Part of a small language model's weights: LayerNorm before each block, biases.
MLP neurons of a small language model. Each row is named by its layer, matrix (up: input weights; down: output weights) and neuron, and shows model dimensions 80-143. Each number is 128 + 32 x the weight over its row's rms, rounded and kept within 0 to 255.
After each neuron's rows, "fires before" lists the tokens most often just after its 100 highest values on Wikipedia text that the model never trained on. A number after a token or word is its count.

L5.up634 [162 195 114 127 149 133  56 118 152 157  66 153  81  65 112 172 120  64 193 171 120 169 151 157  93 119  83 136 135 104 101 153 128 139 136 122  79  95 156 135  90 185 171 135 140 148 127 130 119 176 109  67 111 144 129 155 111 107 140 197 148 136  71 112]
L5.down634 [113 109 120  95 145 157 137  77 146  81 192 154 162 115  94 199  89 117 142 153  94 115 140 127  93 117  67 215  96 133  49 123 198 203 167 186 156  84 155 122 120 171 147 123 115 117 151 147 105 147 160 148 139 143 146 146 142 148 161 159 110 106 159  77]
fires before: "e" 12, "ep" 10, "ust" 8, "iv" 7, "b" 7, "ic" 6

L3.up377 [121 132  94 143  78  82  97 131  98 151  91 138 106 161 162 150 144 173  81  88  79 126 128 133 147  94 145 116 162  96  76 164 121 101  94  75 138 149 150 125 165 122 161 164 149  68  95  87 175  91  94  40 159 133 136 154 117 154 141 111 126 106 136  97]
L3.down377 [139 136 108  72  78  94 152 174 132 113 152 133 108 162 130 152 147  71  97 144 159 143 135 118 110 115 167 118 121 155 124 157 185  89 142 167 136 116 155 106 124 145 120 115 146 120  78  49 168  96 103  86 112 117 112 117 138  86 133 152 172 147 156  77]
fires before: "ate" 17, "ation" 17, "g" 8, "at" 6, "i" 4, "ew" 4

L7.up296 [107 111  85  51 120 170 130  93 108 213 129 121 118 136 132 174 155 113 122 151 116 164 133 134  92 113  78  75 133 147 111 128 124 115 144 144 160 120  88 167 116 111 152 171 128 110 103 117 170 131  92 124 160 134 105  98 107  98 134 111 139  66 148 130]
L7.down296 [104 156 132 138  93 122 169 153 119 103 111 126  67 177 132 139 142 112 112 133 135  90  98 145 168 124 146 166 131 118 145  78 146  95 169 158 164  80 117 118 138 135 148 134 165 113 131  56 156  93 117 171 174 129 105 154 168 131 106 115 122  98 120 136]
fires before: "," 31, " the" 16, " be" 5

L3.up616 [144 104 113 166 121 163 109  74  71 150 139  99 175 140 135 169  51 133  86 129 109 124 123 144 133  94  87 140 160 110 164 103 112 132  89 129  80 126 128 133 154  77 132 179 153 110 122 153 125  64 119 108 149 150 148 140 148 168 211 135 157 100 114 109]
L3.down616 [123 154  81  84 167 176 155 114  88 168  93 129 100 102 122 169 132 108 129 119  81 131 156 113 141 103 142 127 114 109 107 101  93 125 130 167  79 115 169 139 117 151 185 143 165 124 151 138 120 156 142 159  99 122  70 222 126 127 150  86 166  88 137  78]
fires before: "f" 31, "v" 10, "t" 5, "am" 4

L7.up463 [194 184 137 132  90 122  92  83 131 172 114 102 109 115 122 113 109 102 107 158 135 131 150 156 119 207 103 129 134  94 167  64 124  59 151  67 188 121  94 133 151 161 104  92 169 105  65 152 135 157 164 107 127 167 203 166 106 135 125 140 125 121 121  48]
L7.down463 [ 91 139  97 125 150 130 181 127 143 155 136 184 160  99 120 143  92 165 149 162 157 109  78  78  65 100 118  93 106  91 133 115 129  77  96 105 200 111  91 137 170  80 155 145  92 102 176 102  96 142 162 147 156 149 123  94 136 120 163 123 108 154 136 162]
fires before: " " 78

L3.up13 [143  67 141 170 149 172 122 152  68 114 119 162 179  92 158 106 153 128 190 139 101 126  94 120  89 119 116 125 113 117 148 161 184 147 101 131 133 181  92 112  93 131 157 194 188 133 116 108  62 132 143 139 183 120 103 133 165 116  59 151  57 178  83  79]
L3.down13 [101 131 158 161  75 127 190 152  76 195 136 181 138  76 167  86  73 109 158  71 156 133 164 166  85 117 125  95  89 117 184 132 129 104 157 130 131 140 104 114 126 187 129 131 161 168  68  73 120 138 128 135 183 135  92 114 101 134  83 119 143 167 148 124]
fires before: "y" 19, "al" 18, "ity" 11, "ic" 9, "n" 7, "s" 6

L7.up667 [158  81 107 105 158 207 166 152  72 136  86  91  86 106 138 150 146  98 140 107 129 134 153 135  40 109  98 144  69 143  79 133 132 136 170 108 140  87 104 100 107 152 147 107 133 139 115 110 153  78 194 139 187 125 126 132 143 156  70 152 163 140 101 123]
L7.down667 [142 132 165 111 135 115 127  32 155 146 132 164 102 191 163 109 144 115 168  70 103  88 121 163  95 134  98 149 153 196 126 165 162 132 196 119 144 108 118  81  60 117 156 153 146  99 100 136 138 154 101  98 172 135 109 118 129 168 136 162 127  91  87  96]
fires before: ":" 69, " by" 4

L7.up748 [100 129  80 147 131 165 101 126 103 183 121 101 119  96 171 135 128 153 123 100 109 113  88  82 110 110  85 151 102 118 136 150  63 142 120 130  92 112 103 150 110 127 134  84 113  75 132 116 125 138 113 105 146 106 177 135  90 214  67 115 187  83  94 113]
L7.down748 [149 122 110 173 122 144 147 119 160 159  74 179 124 166 138 149 165 144  84 168 130 197 146 113  94  65  83 117  67 137  78 174 158 138 197 131 118 173 106 146 115 175 111 134 113 141 100 123 208 147  84 150 111 194 143 148 124  96  68 111 173 141 165  97]
fires before: "y" 11, "ed" 11, "il" 10, "ied" 9, "iv" 5, "ib" 5

L5.up269 [149 151 103 131 117 140  70 134  96 154 134 137 119 130 170 117 112 112 136 149 170 134 105  84 122  87 126 140 120 135 131 118  87 147 124 101 149 125  90 145 145 113 113 103 154 113 167 149  86 109  55 122 173 140 163 171 119 146  81 103  67 110 127 127]
L5.down269 [131 182 151 117 127 135 147 222 159 117 101 114 122 139 145 179 151 112 137  42 125 140 153 107  86 122 143 146 106 179 190 145  82 112 161 150 144 117  99 181 145  92 104  90 112  92 189 151 104 135 124 144 169 108 150 106  91 180 119 104 124 191  93 146]
fires before: "is" 33, "ir" 7, "om" 5, "at" 5, "an" 5

L5.up359 [147 144  39 104 145 172 157 142  63 145 171  64 106  69 213 113 120 174 121  93 144 164  86 159 125 100 114 210 112 116  92 186  72 130 137  76 108  86 129 135 192  95 128 162 156 169 137 154 196 166 139 194 136 117 144 109 111 134 167 158  69 143  90 143]
L5.down359 [121 148 122 177 131 223  90 154 107 142 171 131 147 167 116 137 149 118 194  93 107 175 146 102 163  80 161 143  90 122 108 164  88 104  58 194  84 130 146 103 119  96 186 149 116 195  98 129 123 209 152 152 192 110 124 157 127 132  96  95 135 148 150 129]
fires before: "ce" 14, "c" 12, "ies" 10, "il" 9, "ces" 8, "in" 7

L5.up563 [142 126 173 140  98 103 143  73  87 176 112 112 160  92 118 135 133 144 160 112  80  99  99 149 123 159 104 187 133 131  83 134 114 119 137  75  61  93 153 131 127 116 144 199 154 115  92  89 122 136 186 151 157 153 160  97 197 146 123  82 134  88  97 182]
L5.down563 [177 138 155 116  94 125 116  99 121 184 135 120 135 131 123 187 100 116  84 105 143  72 132 116 118 134 134 156 112  98 124 126 152 100  55 143  78  95 101 126 158 149  90 112 131 117  53  99 112 115 135 122 163 158 111 146 166 144  87 108 123 117 119 101]
fires before: "it" 27, "ice" 13, "il" 6, "y" 6

L3.up600 [129 142  80  92 173 158 120  70  82 168 145 193 149 131 193 133 110 151 129 120 122  70  91 141 142 120 107 132 164 113 125  51 127 148 101 124 140 128 128 132 125  83 117 202 131 117 136  91 102 123 135  75 130 201 162 164 118 159 151 167 112 123 138  94]
L3.down600 [164 147 133  48 161 141 190 154 107 126 197 121 133 139 105 173 161 107 143 164 113 120 139 145 123 103 178 120 139 124 157  77  98  95 161 107 152 151 108 141 148 207  66 143  93 156 189 131  98 105 146 113 163 142 123 138 140 131 146 128 119 141 142  78]
fires before: "f" 30, "v" 17, "ity" 6, "g" 5, "ve" 4

L5.up832 [131 123 152 110 122 135 143 110 112 116  79 145 122  76 128 172 163  80 153 148  71 132 114  85 124 132  86  89 123 114  85 138 142  55 119 156  93  83 110  47 149 136 118 112 137 139 170 116 121 201  95 124 130 110 147 107  87 131 134 126 121  90  89 143]
L5.down832 [115  88 194 124 103 144 101 167  90 145  98 188 197 173  96 127 110 145 126 138 103  52  91 100 136 108 126 111 122  97 132 116  82 103 107 151 144 186 122 129 146 103 144 116 127 160 187 173 173  98 142 127 135  98  98 155 102 133 172 149 125  97 150 142]
fires before: "y" 29, "il" 19, "ry" 11, "ild" 4, "ist" 4

L7.up124 [161 133 134 135 128 126 116 119 116 148 120 103 116 130 144 132 150 136 121 167 138 188 121 173  70 138 182 160  99 117 124 109  85 145 127  98 130 107  94  93 108 172 148 169 113 143 130 198 196 152 104  94  77 124 166  71 110 120 169 200 117 125 155 113]
L7.down124 [126 123 126 118 135 121 134 171 116 107 112 136 135 119 135 146 136  96  65 104 122 148 112 100 104 165 103 116 100  56 229  80 188  96 134 101 150 104  94 151 107 100 117 107 125 120 100 110 133 114 149 119 126 113 158 127 124  98 133 115 156  85 126 113]
fires before: " " 37, "st" 15, " of" 7, " in" 6

L3.up930 [143 122 161 108 140 119  73 145  81 154 132 128 109 129 197 112 153 141 131 110  87 109 125 120 123 130 154 137 172 103 162 147 146  66 171  68 132  95 117 127 100 112  68 111 103  72  94  82 171  83 147 103 163 143  72 175  92 132 192  69 159 168 122 112]
L3.down930 [133 213 117 177 171 137  86 134  99 162 150 108  91 191 132 123 173 178 132 139 114 181 156 137 142 155 138 167 123 125 122  93  83 106 168 128 129 144 121 146 141 186  80 127 158 111 100 150 114 102 132 116 165  44 137 120 145 131 140 126 132 134 133  79]
fires before: " " 20, "." 12, " in" 10, ":" 6, " |" 6, "9" 5

L3.up773 [ 20 162 124 167 121 140 157 132 116 108 113  54 128 121 162 126 105 172  68 164 121 126 148 151 123 135 129  89 104  76 112 147 104 138  84 114 129  91  90 152 124 120  75 135 150 104 159 152 113  74  93 125 124  93 153 129 189 161 126 161 148  57 130 145]
L3.down773 [112  63 122 138 110 134 173 118 212 177 167 134  82 124 121 108 108 143  67 121 166 145 133 109 139 109  35 109  33 146 124  77 120 112  93 158 142 142 156 154 103  79 116 125 130 106 122 152 131  77 165 144 190 114 117 158 115 161 123  92 124 105 156  74]
fires before: "t" 31, "land" 6, "ts" 5, "v" 4, "k" 4

L7.up644 [175  83  74  98 167 162 148 128 123 181 131 142 137 147 147 172 121 142 126 172  77 115  93 194  96 169 141 167 157 132 102 129 128 126 201 114 113 151 146 111 116 181 165 140 105  74 161 102 104  96 118 104 101 156 124 124 112  91 153 109  87 133  94 171]
L7.down644 [ 95 120 171 107 103  97 117 139 137 119  76 103  94  76 106 138 130 151 123 153 133 135 122  84 108 100 148 157 129  58 159 141 142 102 147 161 112 169 150 142  91 124  79  69 102 177 112 125 194  96 199 154 132 108 134 109  75  83 122  97 151 150 121 174]
fires before: "1" 29, "2" 26, "==\n\n" 9, "3" 6, "9" 4

L5.up232 [128  56  79 110 102 169 119 138 177 153 131 137 114 122 139 131  97 151 134 151 142  98 152  94 100 213 106 184 116  94 160 106 130  89 135 197 113 135 145  53 114  91 157 144  88 141 152 138 157 131 118  79 108 169 130 147 159 149 155 113 143 141 120 137]
L5.down232 [ 93 235 161  87 126 105 115 133 180 137 109 125 126  81 107 111 113 112 168  64 125 124  86 133 119 124 123 115 164 161 136 122 167 122  68 114 115  94 107 114 123 163 122 146 112 132 163  80 115  87 115 146  80 111 123 166  84 114 209 116 185 159 121 129]
fires before: " " 35, "ul" 12, " A" 7, "ult" 6, "ut" 4

L7.up1005 [162  88  69 116 207 188 160 116 136 127 116 119 151  79 184  81 122 135 136  79 129 138 174 170  58 119 130  68  77 140 122 148  92 128 157 137 157  55 117 143 140 153 101 115 128 101 201 127  94 116 153 108 116 121 146 150 153 128 126 135 145 135 151 114]
L7.down1005 [124 130 142  99 175 128 135 130 117 138 163 108 107 132 160 142 106 125 136  81  87  29  74 131 179 138 117 104 145 142  64 174 144 172 154  78 104  78  89 142 158 119 149 184 109 117 140 145  97 108 115  69 152 128 146 129 125  97 150 211 127  82 146 170]
fires before: ":" 53, " l" 6, " v" 4

L5.up923 [130  96 144  73 124  86  59 147 123 126 187 129  91 117 144 108 110 125 111  39 147  74 125  93  63 139 140 117 112 131  92 144  88 187 142 148  89  61  30 119 171 109 226 119 124  53 201  70 133 125 169  70 177  82 173 128 198 175 108 109 145 152  88  85]
L5.down923 [122  65 163 104  76 167 113 119 195 102 125 159  63  82 134 117 115 181 148 183 153  91 187  55 110 143  91 107 148 109 104 150 141 137 139 168 145  90 197 153  51 102 146  95 124  85 125 111 178 106 127 153 143 126 103 170 147 115  35 122 138 172  85 141]
fires before: " as" 19, "it" 11, "ed" 10, "es" 7, " for" 5, "ib" 4

L3.up59 [163 170 126 106 138 140 139 107 152 188 141  95 100 102 180  82 121 152 142 157  57 144 127 180 180 210 141  94 121 119  96 108 137 101 136 135 136 145 136 108  97 134 127 143 155  77 112 134 105  79 112 131 133 133 150 100  91 107 106  74 162 134 123 128]
L3.down59 [117 164 151  76 140 134 137  56 110 109 152 133 147 123 118  90 149 110 159 158 117 173 152 131 170 167 118 176 140 157 167 152  99 103 120  21 120 142 134  94 125 172 103 129 151 165 122 113 148 104 124 136  95 155 142 122  39 117 138 135 172  54 136 180]
fires before: "1" 24, "2" 17, "ly" 5, "d" 5

L3.up855 [151  49 126 115 129 120 111 122  96  87 161 164 148 102 132  45 112 115 115  90 105  41 136  94 105 106 132 177 174 103 124 142 105 198 141 165 125 136 166 113 112 162 183 140 150 165 184 135 169 145 201 140 124 125  70 143 125 130 114 114  73 140 102 107]
L3.down855 [104  76 150 105 169 168 116 103  88  70  76 144  99 150 118 112 130  85 135 137 139 105 158 154 174 174 152  82 125 169 190  69 129 154 121 127 136  77 154 153 144 125 122  78 135 157 135 150 178 157 130 138 172 102 103 118 123 121  89 135 125 191 127 148]
fires before: "ed" 26, " as" 8, "x" 7, "le" 6, "ver" 5, "ast" 5

L7.up792 [122 116 140 124  89  76 147 157 116  95 124 133 105  35 128 141 107 101 137  53  84 123  48 154  85 157 112 155 101 179 119 101 135 146 167  92  41 136 107  82 135 139 128  95 142  90  76 177 151 148 116 113 170 140 101 104  99 119 126 146 125  96  62 100]
L7.down792 [138 121  99 135 100 136 149 186 129 134 160 102  68  70 173 129 113 130 103 125  88 135 160 107 122 136 142 105 113  79 148 125 118  82 136  86 162 217 140 121 133 143 103 204 133  88 118 203  87 126 114 122 104 117 122  48 104  78 180 116 133 145 132 133]
fires before: " (" 25, ")\n" 18, " " 10, ")\n\n" 7, " \"" 5, ":" 5

L7.up1004 [121 103  82  98 139 115  83 141 113 117  79 201 118 117  74 149 113 145 125 168 147 155 122  90 117  68 104 205 120 125  99 150 120 170 135 151  76 120 126  80 131 101 121 121 156 131 108 111  82 147 112  80 112 102  86 141 105  97 117 164  31 172  82 101]
L7.down1004 [116 121 162 190 104 138 107  89 157 140 148 170 124 166 138 135 129 167 112  81  84  92  84 111 125 126 148 134 161 138 222  81 145 113  86 166 158 129  85 102 124  88 142  58 109  65  77 163 162 151 116 144 137 136 119 117 177 146 155 129 160 104 124  99]
fires before: "raph" 22, "e" 17, "es" 15, "ic" 4

L5.up725 [106 170 109 151 125 114 190 113 111 175  92 121  85  93 164 108 174 145 139  63 126 136 125 131  82 169 125 149 122 113 118 205 124 130 168 110 172  90 112 175 107 156 173 195 206 147 111  87 147  94  82 110 145 102 149 147 113 141 123  53 111 166 125 220]
L5.down725 [157 105  93 147 117 136 129 132  86 145  59  76 138 181 132 143 180 133 162 111 161 113 106 134 181 130 172 132 165 128 106 206  24  98 157 165 122 126 129 105 112  81 123 154  96 108 106  93 145 102 157 147 133 140 144 139 121 155  92 128 111 170 176 185]
fires before: "al" 26, "ated" 11, "ate" 7, "ation" 6, "re" 5

L3.up951 [121  94 109 135 120 135 159  68 105 127  63  58 156 172 182 149  60 124 128 175 168 126 114 150 136 133  98 127  86 127 141  59 128 146 201  62 131 103 121 165 113 145 114 206 130 152 120 106 165  53 115  82 122  82 123 183 211 108 143 100  98  56 130  63]
L3.down951 [124 158  90 161 135 158 123 109 185 120 171 129 156 115 118 171  58 170 127 116 190 181 106 134  95 113 118 139 131  73 128  47 176 126 109 124 147  86 102 120  69 112 113 153 140  87 135 146 153 130 153  77 188 125 108 138 146 102 174  97 127 157 118 133]
fires before: " " 70

L5.up1013 [107  82  91 156 160 144 139 125 108 120 113  93 145  93 130  36 126 100 168  65 142 161  94 169 172 154  60 128 123 103 145 123 128 131 195  73 143 103 117 142 128  77 164 164 151 151 147  96 169 190  75 131 128  86 170 182 176 148  83 107 129 126 145 121]
L5.down1013 [135  24 140  87 178 156 136  87 127 155 112 138 102 133 104 102 154  99 112 121 122 123 133 101 146  82 117 128 115 103 102 141  46  83  63 104 160 106  93 120 156  97 122 121  28 133  73 105 156 202 127 107 159 146 111 170 154 174 171 123 170 108 134 144]
fires before: "ed" 25, "er" 10, "k" 9, "ing" 7, "ation" 7, "es" 4

L5.up408 [118 124 132 139 158 165 106 163 115 155 144  94 150 151 118 140  95 178 122 126  91 144 127 113  57  93 144 117 143  80 121 178 143  75 126 107 106 125 142  71 144 167 132 128  88 120  93  95  62 104 125  97 142 161 106 138 188 118  77 168 150 110 112 111]
L5.down408 [103 135 192 134  39 103 125 218 132  86 143 112 129 165 135 132 128  86 131 112 140 125 158 154 155 133 145 147 164 101 151 142 150 138  99 194 154 186 139 163  81  94 100 122  91  88 160 133 177 152 134 151  66  82 100 123  80 128  88 107 179 127 166 166]
fires before: " " 34, " A" 5, "e" 5, " G" 5, "r" 5

L3.up542 [135 120 110 165 114  93 154  84 159 209 156  66  97 114 168 100 137 118 154 187 159 105  89  98  90 145 140 129 111 130 108 158 139 148 167 138  74  72 102 117 129  68 112 130 156  74  98  95 119 137  96 137 182 136 106 102 153 147 161 137 110 144 140 104]
L3.down542 [147 168  87 153 105  95 131 144 166 212 161 168 104 129 146 128 104  84 118 105 142 168 151 188 153  91 128 107 109 124 122  93  97 131  52 159  81 159 135 162 125  81 151 143  94 172 116 150 122  82 118 117 167 165 132  94 126 139 168 138 129 158 156 176]
fires before: "t" 32, "ts" 16, "way" 5, "ted" 4

L7.up879 [148 109 176 156 127 132 153 101 121 117 142  97 120 100 177  93  92 116 128 115 160  65 141 133 133 137 123  94  72 120 128 204 126 120 106 103 118  87 132 188 112 155 101 139 151 155 133 107 114 161 180 174 144 111 168  89 205 159  48 155 145 136 140  90]
L7.down879 [ 87 163 162 130 112 138 155 201 137 150 180 157  99 132 147 111 117 165 188  98 156 130 168 130 164 101 133 114 144 156 141 114  87 133 134 121  42 135 167 148 222 121 155 141 128 148 141 176 103 132 118 110 163 135 113 154 113 142  88 114 147  57  82 142]
fires before: " " 20, ":" 18, " |" 13, "H" 4, " l" 4

L5.up402 [125 104 150 147  98 105 123 104  48 147 112  96  79  90 121  96  82 131  93  92 133  63  85  80 104 114 113 136 131 119 134 163 132 129  55  81 125  96 154 172 158  75  98 145 151 157 141 166 112 132  62 114 110 164 124 134 109 114 128 168  98  72  99 117]
L5.down402 [ 88  96 168 166 110 130 163  95  88 104 155  61 154 150 117 148 156 102 131 148  97 115 127 113 109 117 122 129 207 115 119 167 150 161 131  87 112 119 181 148 138  80 150 133 132 105 135 113 106 141 126 166 105 150 133  98 133 100  65 144 107 170 108 160]
fires before: "i" 20, "inal" 12, "im" 6, "in" 5, "l" 4, "il" 4

L3.up567 [142 145 130 126  80 140 143  97  72 152 144  83 171  82 153 148 133 110 194  91  63 125 128 161 122 147 115 163 113 133 197 118 134 178 137  55  86 139 139 124 102  98 110  94 151 153 128  71  93 106 126 131 155 138 182  98 158 151  66 137  89 132 118 115]
L3.down567 [101 110  77 171  63 112 143 125 141 125 190 154 164 106 138 161 160 115 192  81 166 157 122 108 178 152 142 160 158 119 119  72 111 121 115 107 183  94 180 176 115 113 123  69 113 139  63 131  95 133  83  97 164 131 126 100 131  89 148  97 160 133 202 156]
fires before: "it" 20, "y" 16, "in" 12, "ice" 9, "n" 4

L5.up229 [181  90 149  89 144 161 129 136 133 211 122  87  80 170 126 127 138  97 105 136 131 133 171 131 157 140  90 133 125  78 145  82 110 109 163 138 188 121 113 143  95 121 132 133 134  68 220 119 137 109  58 109 123 181 123 152  67 127  93 144 168  80  76 151]
L5.down229 [109 117 135 167 120 135 151 106 185 179 139 135 112 180  95 139 166 125 122 127 143 120 187 107 120 129  32 138 111 163 114 156 124  90  76 135 180 159 144 116 133 114  89 106 144 118 140 148 122 104 132 127 147 121 147 134 103  84 111 184  83  99 128 182]
fires before: "," 30, " the" 21, " it" 6, " that" 5, " he" 4

L5.up476 [171 122 142 127 112 135 117 153 109 132 116 113 101  59 122  83 104  68 144  86  72 162 130 125  81 121 102 114  71 112 132 131 123 132 162  80 178 129 150 118 104  98 130 118 127 153 112  94 150 145 134 169 185  93 118 106 150 171 123 153 102 150 129  91]
L5.down476 [153 114 108 149 160  70 151  93 120 154 127 108 109  87 160 109 151 114 139 120 153 119 131 106 107 137 134 131 111 189 108 151 114  77 146 144 144 157 142 104 140 156 136 100 145 120 122 170 101  82 142 110 117  92 141 130 132 214 172 168 117 106 105 130]
fires before: ":" 27, "'s" 20, " in" 5, " by" 4, " |" 4, "ed" 4

L5.up268 [140  91  85 119 120 130  93  77  99 122 123 129 137  63 100  91 138  93 117 157  94 113 174 128 133 185  95 136 103  93 135 133  95 147 152 147 109 149 106  50 133 121  76 172 167 102 108 137  87 169 100 146 151 169  62 123 138 127 120 102 152 100 108  83]
L5.down268 [159  66 137 134  80 151  87 114 113 151 149 185 134  53 147 114 100  64 121 140 100 163 156  97 115 143 117 188 110  77 132  87 169 104  95  96  82 145 105 105 124 162 128 118 118 153  98 127 156  88 140 118 145  81 109  73 140  98  67 126 167 217 127 133]
fires before: "ver" 22, "ed" 14, "t" 11, "ast" 5, "il" 5

L3.up372 [122 152  71 115 197  86 140 142  99 153 147 115 216  93 115  68 121  84 142 110 104 153  86 187 158 106  74 177  87 104 133 134 101 122 109 132 129 137 104 141 181  80  92 110 156 143 114 134 122 118 108 141  97 153 125 177 153 122  85 146  91 153  89 146]
L3.down372 [ 91 134 126 165  69 141 112 131 142 132  65 151 181 161 117 113 164  91 130 152  64 112 123 121 156 146 126 131 114 106 107 145 134 114 112 137 136 120 158 143 149 106 166  85 121 106  82 119 176 136  99 133  93 164 129 157  91 122  73 124  95 156 172  42]
fires before: "inal" 19, "ge" 8, "in" 8, "k" 6, "ed" 6, "t" 6

L5.up629 [154 147 157  55  68 151 160  46 110 132 151  92 164  90 134 130 100 138 151 142 116 132 115 174 169 133 178 134 134 118  65 163 171 169 152 111 117 123 122 203 191 140 119 157 160 142 114 126 121  90 176 101 123 106 112 124 177  95 205 166 152  92 126  89]
L5.down629 [145  99 117 157 163 169 111 171 163  64 132 146 116 156 140 151 104  89 150 119 109 161  66 175 151  93 197 148 124 115  87  59 142 115 127  67 154 158 135 141 119 134 133 125  92 176 161 152 139 186 103 127 139 114 162 119  40  96 144 132 121 102 122 140]
fires before: "-" 64, " " 14, "0" 5

L5.up797 [146 139 126 177  76 108 133 147  89 136 136  79 108 120 130 112 105 111 185 118 100  74  84 163 119 128 101 117  64 144 159 124 148 144 156 127 190 146  94 124 128  98 214  98 140 157 125 146 143 126 125 149 189 136 163 120 132 126 115 162 134 134 108 116]
L5.down797 [148 152 130 114 153  90 126 131  94 107 136 116 124 153 121 141 145 188 130 126 128 131  87 123 151 124 152 144 148  54  90 117 121 132 124 114 188 132 163 124 190  63 162 122 161 148  72 162 127 153  99 180 113 166 146 148  68 124 167 108 200 123 114 139]
fires before: " " 35, " (" 12, "ian" 8, "ual" 6, "ia" 5, "t" 5

L5.up90 [180  99  92  91  86 120 122 102 139 112 164 121 152 118 113 118 144 137  82 147 133  69 131  96 125  95  85 106 109 108  77 110 115 163 159 103 120 130  51  63 177 119 137 162 105 109 109 188 147 112 154  75 157 142  48 136 122 146 151 154 157  30 154 122]
L5.down90 [118 192 118 124 127 123 120 117 132  75 137  98 118 112 107 113 121 123 120 126  95  76 163 142 112 133 183  92 161 122 127 113  85  72 121 140 134  74 100 122 214 124 104 120 183 139 134  93 122 109 127 149 127 139 105  87  82 168 159  95 122 142 181 144]
fires before: "ent" 34, "v" 12, "s" 6, "res" 4, "ce" 4

L3.up461 [165  91 112  98 137 157  94  93 145  96 180 144 130 102 148 107 125  83 105 132 137  80  86 114 116 136 159 110 104  84 141 174 102  86 148 106  83  77  94 125 112 114  84 116 156 179 166 105 134 195 148 148 172  76 143 120 113 130 166 140  71 105 137  94]
L3.down461 [144 136 125 103  87 176 195 138 140 112 171 131 147 126 113 117 116 123 186 193  37 137 102 138 154  59  45  93  75 133  61 123  88  76  97 128 107  95 141 168 147 186 113 145 125 141 150 102 109 138 181 111 125  95 126 122  80  86 168 177 113 117 144 151]
fires before: "ies" 14, "ident" 14, "ton" 8, "og" 6, "ial" 6, "c" 5

L7.up87 [167  81  66 111 112 119 111 132 124 146 150 149 134 140 117 118  87 143 161 110 133 154 114  99  92 120 191 158 141 107 148 123 139 187 172  77 126  79  54 194  90 127 101 126 155  99 129 178 168 121 114 124 199 160 205 166 104  98 133  97 132 115 116 120]
L7.down87 [163  69  61 171 134 156 127  97 123 155 149 115 125 160 102 131 149 132 125 126 173 139 111 117 102 135 106  90 116  54 160  84 137 124 143 137 133 110  78 161  80 130 113 153 174 168 137 101 107 125 116 145 163 118 156 108 120  83  87  93 122 180 136 140]
fires before: " " 40, "0" 11, "1" 9

L5.up227 [157  61 118 143 159 150  95 133  64 130  94  89 179  76 127 133 113 150 139 157 115 104 127  85  34 138 140 142 167 115 131  97 140 135 143 152 102 119 107  74 166 161 129 142 110 105  80 106  86 118 170  88 108 112 113  82 138 117  56  91 112 126 128 104]
L5.down227 [162 179 116  75  77 131  68 174 130 141 187 147 158 126 102 127 118 129 123 109 107  85 130 133  96 102 147  97 151 136 124 134 136 115  87  97 112 142 130  99 152 173 157 104 163 145 108 133 139  97 106 220 118 174 143 169 122  90 180 143 135  78 153 108]
fires before: " " 48, " T" 7

L3.up555 [ 98 111 149 155 131 171 154 100 115  97 109 140 106 117 233 136 113 131 116 141 120 132  61 153 186 140 101 189 122 135 130  69  90  77  87 104  69 118 109 147 124  76 150 113 179 115 148 120 148 111 130 125 166 113  89  93 103 145 140 100 148 124 114 137]
L3.down555 [112  90 154 150  94 162 191 109 123 129 103 160 139 183 123  98 160 117  83 132 166 157  99  98  89 153 140 171 132 136 182 178  85  91 111 177 142 174 103 172 148 164 156  85 145 146 132 154 135 167 168 107 117 123 117 141  86  99 101 175 174 118 196 108]
fires before: "-" 20, "ion" 15, "i" 8, "ed" 7, "ther" 4

L7.up59 [148 118 118 126  96 153 109 157 122 165 103  93 109 117 119 173 146 120 205  77 124 142  99  93 119 120 133 152  74 113 131 160 135 153 125  34  62 110 128  71 131  79 146 148 122  62  84 130 113 139 143 165  94 133  70 164 141 135 149 127 123 109 113 122]
L7.down59 [180 105 133 182 140 140 109 121  97 192  67 210 119 133 106 110 105 200 131 116 175 187 145 124 136  63  97 183 157  98 165  25  97 157 167 176 141 176 119  66 142  84  93 105 110 119  78 156 156 136  68 125 121 119 125 102 165 138 155 105 115 191  79 122]
fires before: "y" 26, "it" 11, "ical" 7, "s" 5, "es" 5, "ic" 5

L3.up438 [114 129  76 119 109 100  89 119  60 168  48  45 199 124 171 139 125 130 136  95 112 146 140 106 115 129 130 116  96 123 121 148 121 145  82 127 166 118 137 172 120 134 176 116 130 128 143 159 122  74 100 132 126 152  86 164 118 116  98 144 134 130 138 110]
L3.down438 [166 127 125 139 155 112 176 142 143 119 169 130 125 119  59 154 141 112 120 173 124 115 185 113 132  96 153 143 143 145 137 107  70 150 137 166  90 162 183 152 116  79 117  77 138 116 150 139 121 139 152 129 129 143 104 138 124  95 169  83 160 162 236 132]
fires before: "-" 46, ".\n\n" 4, " and" 4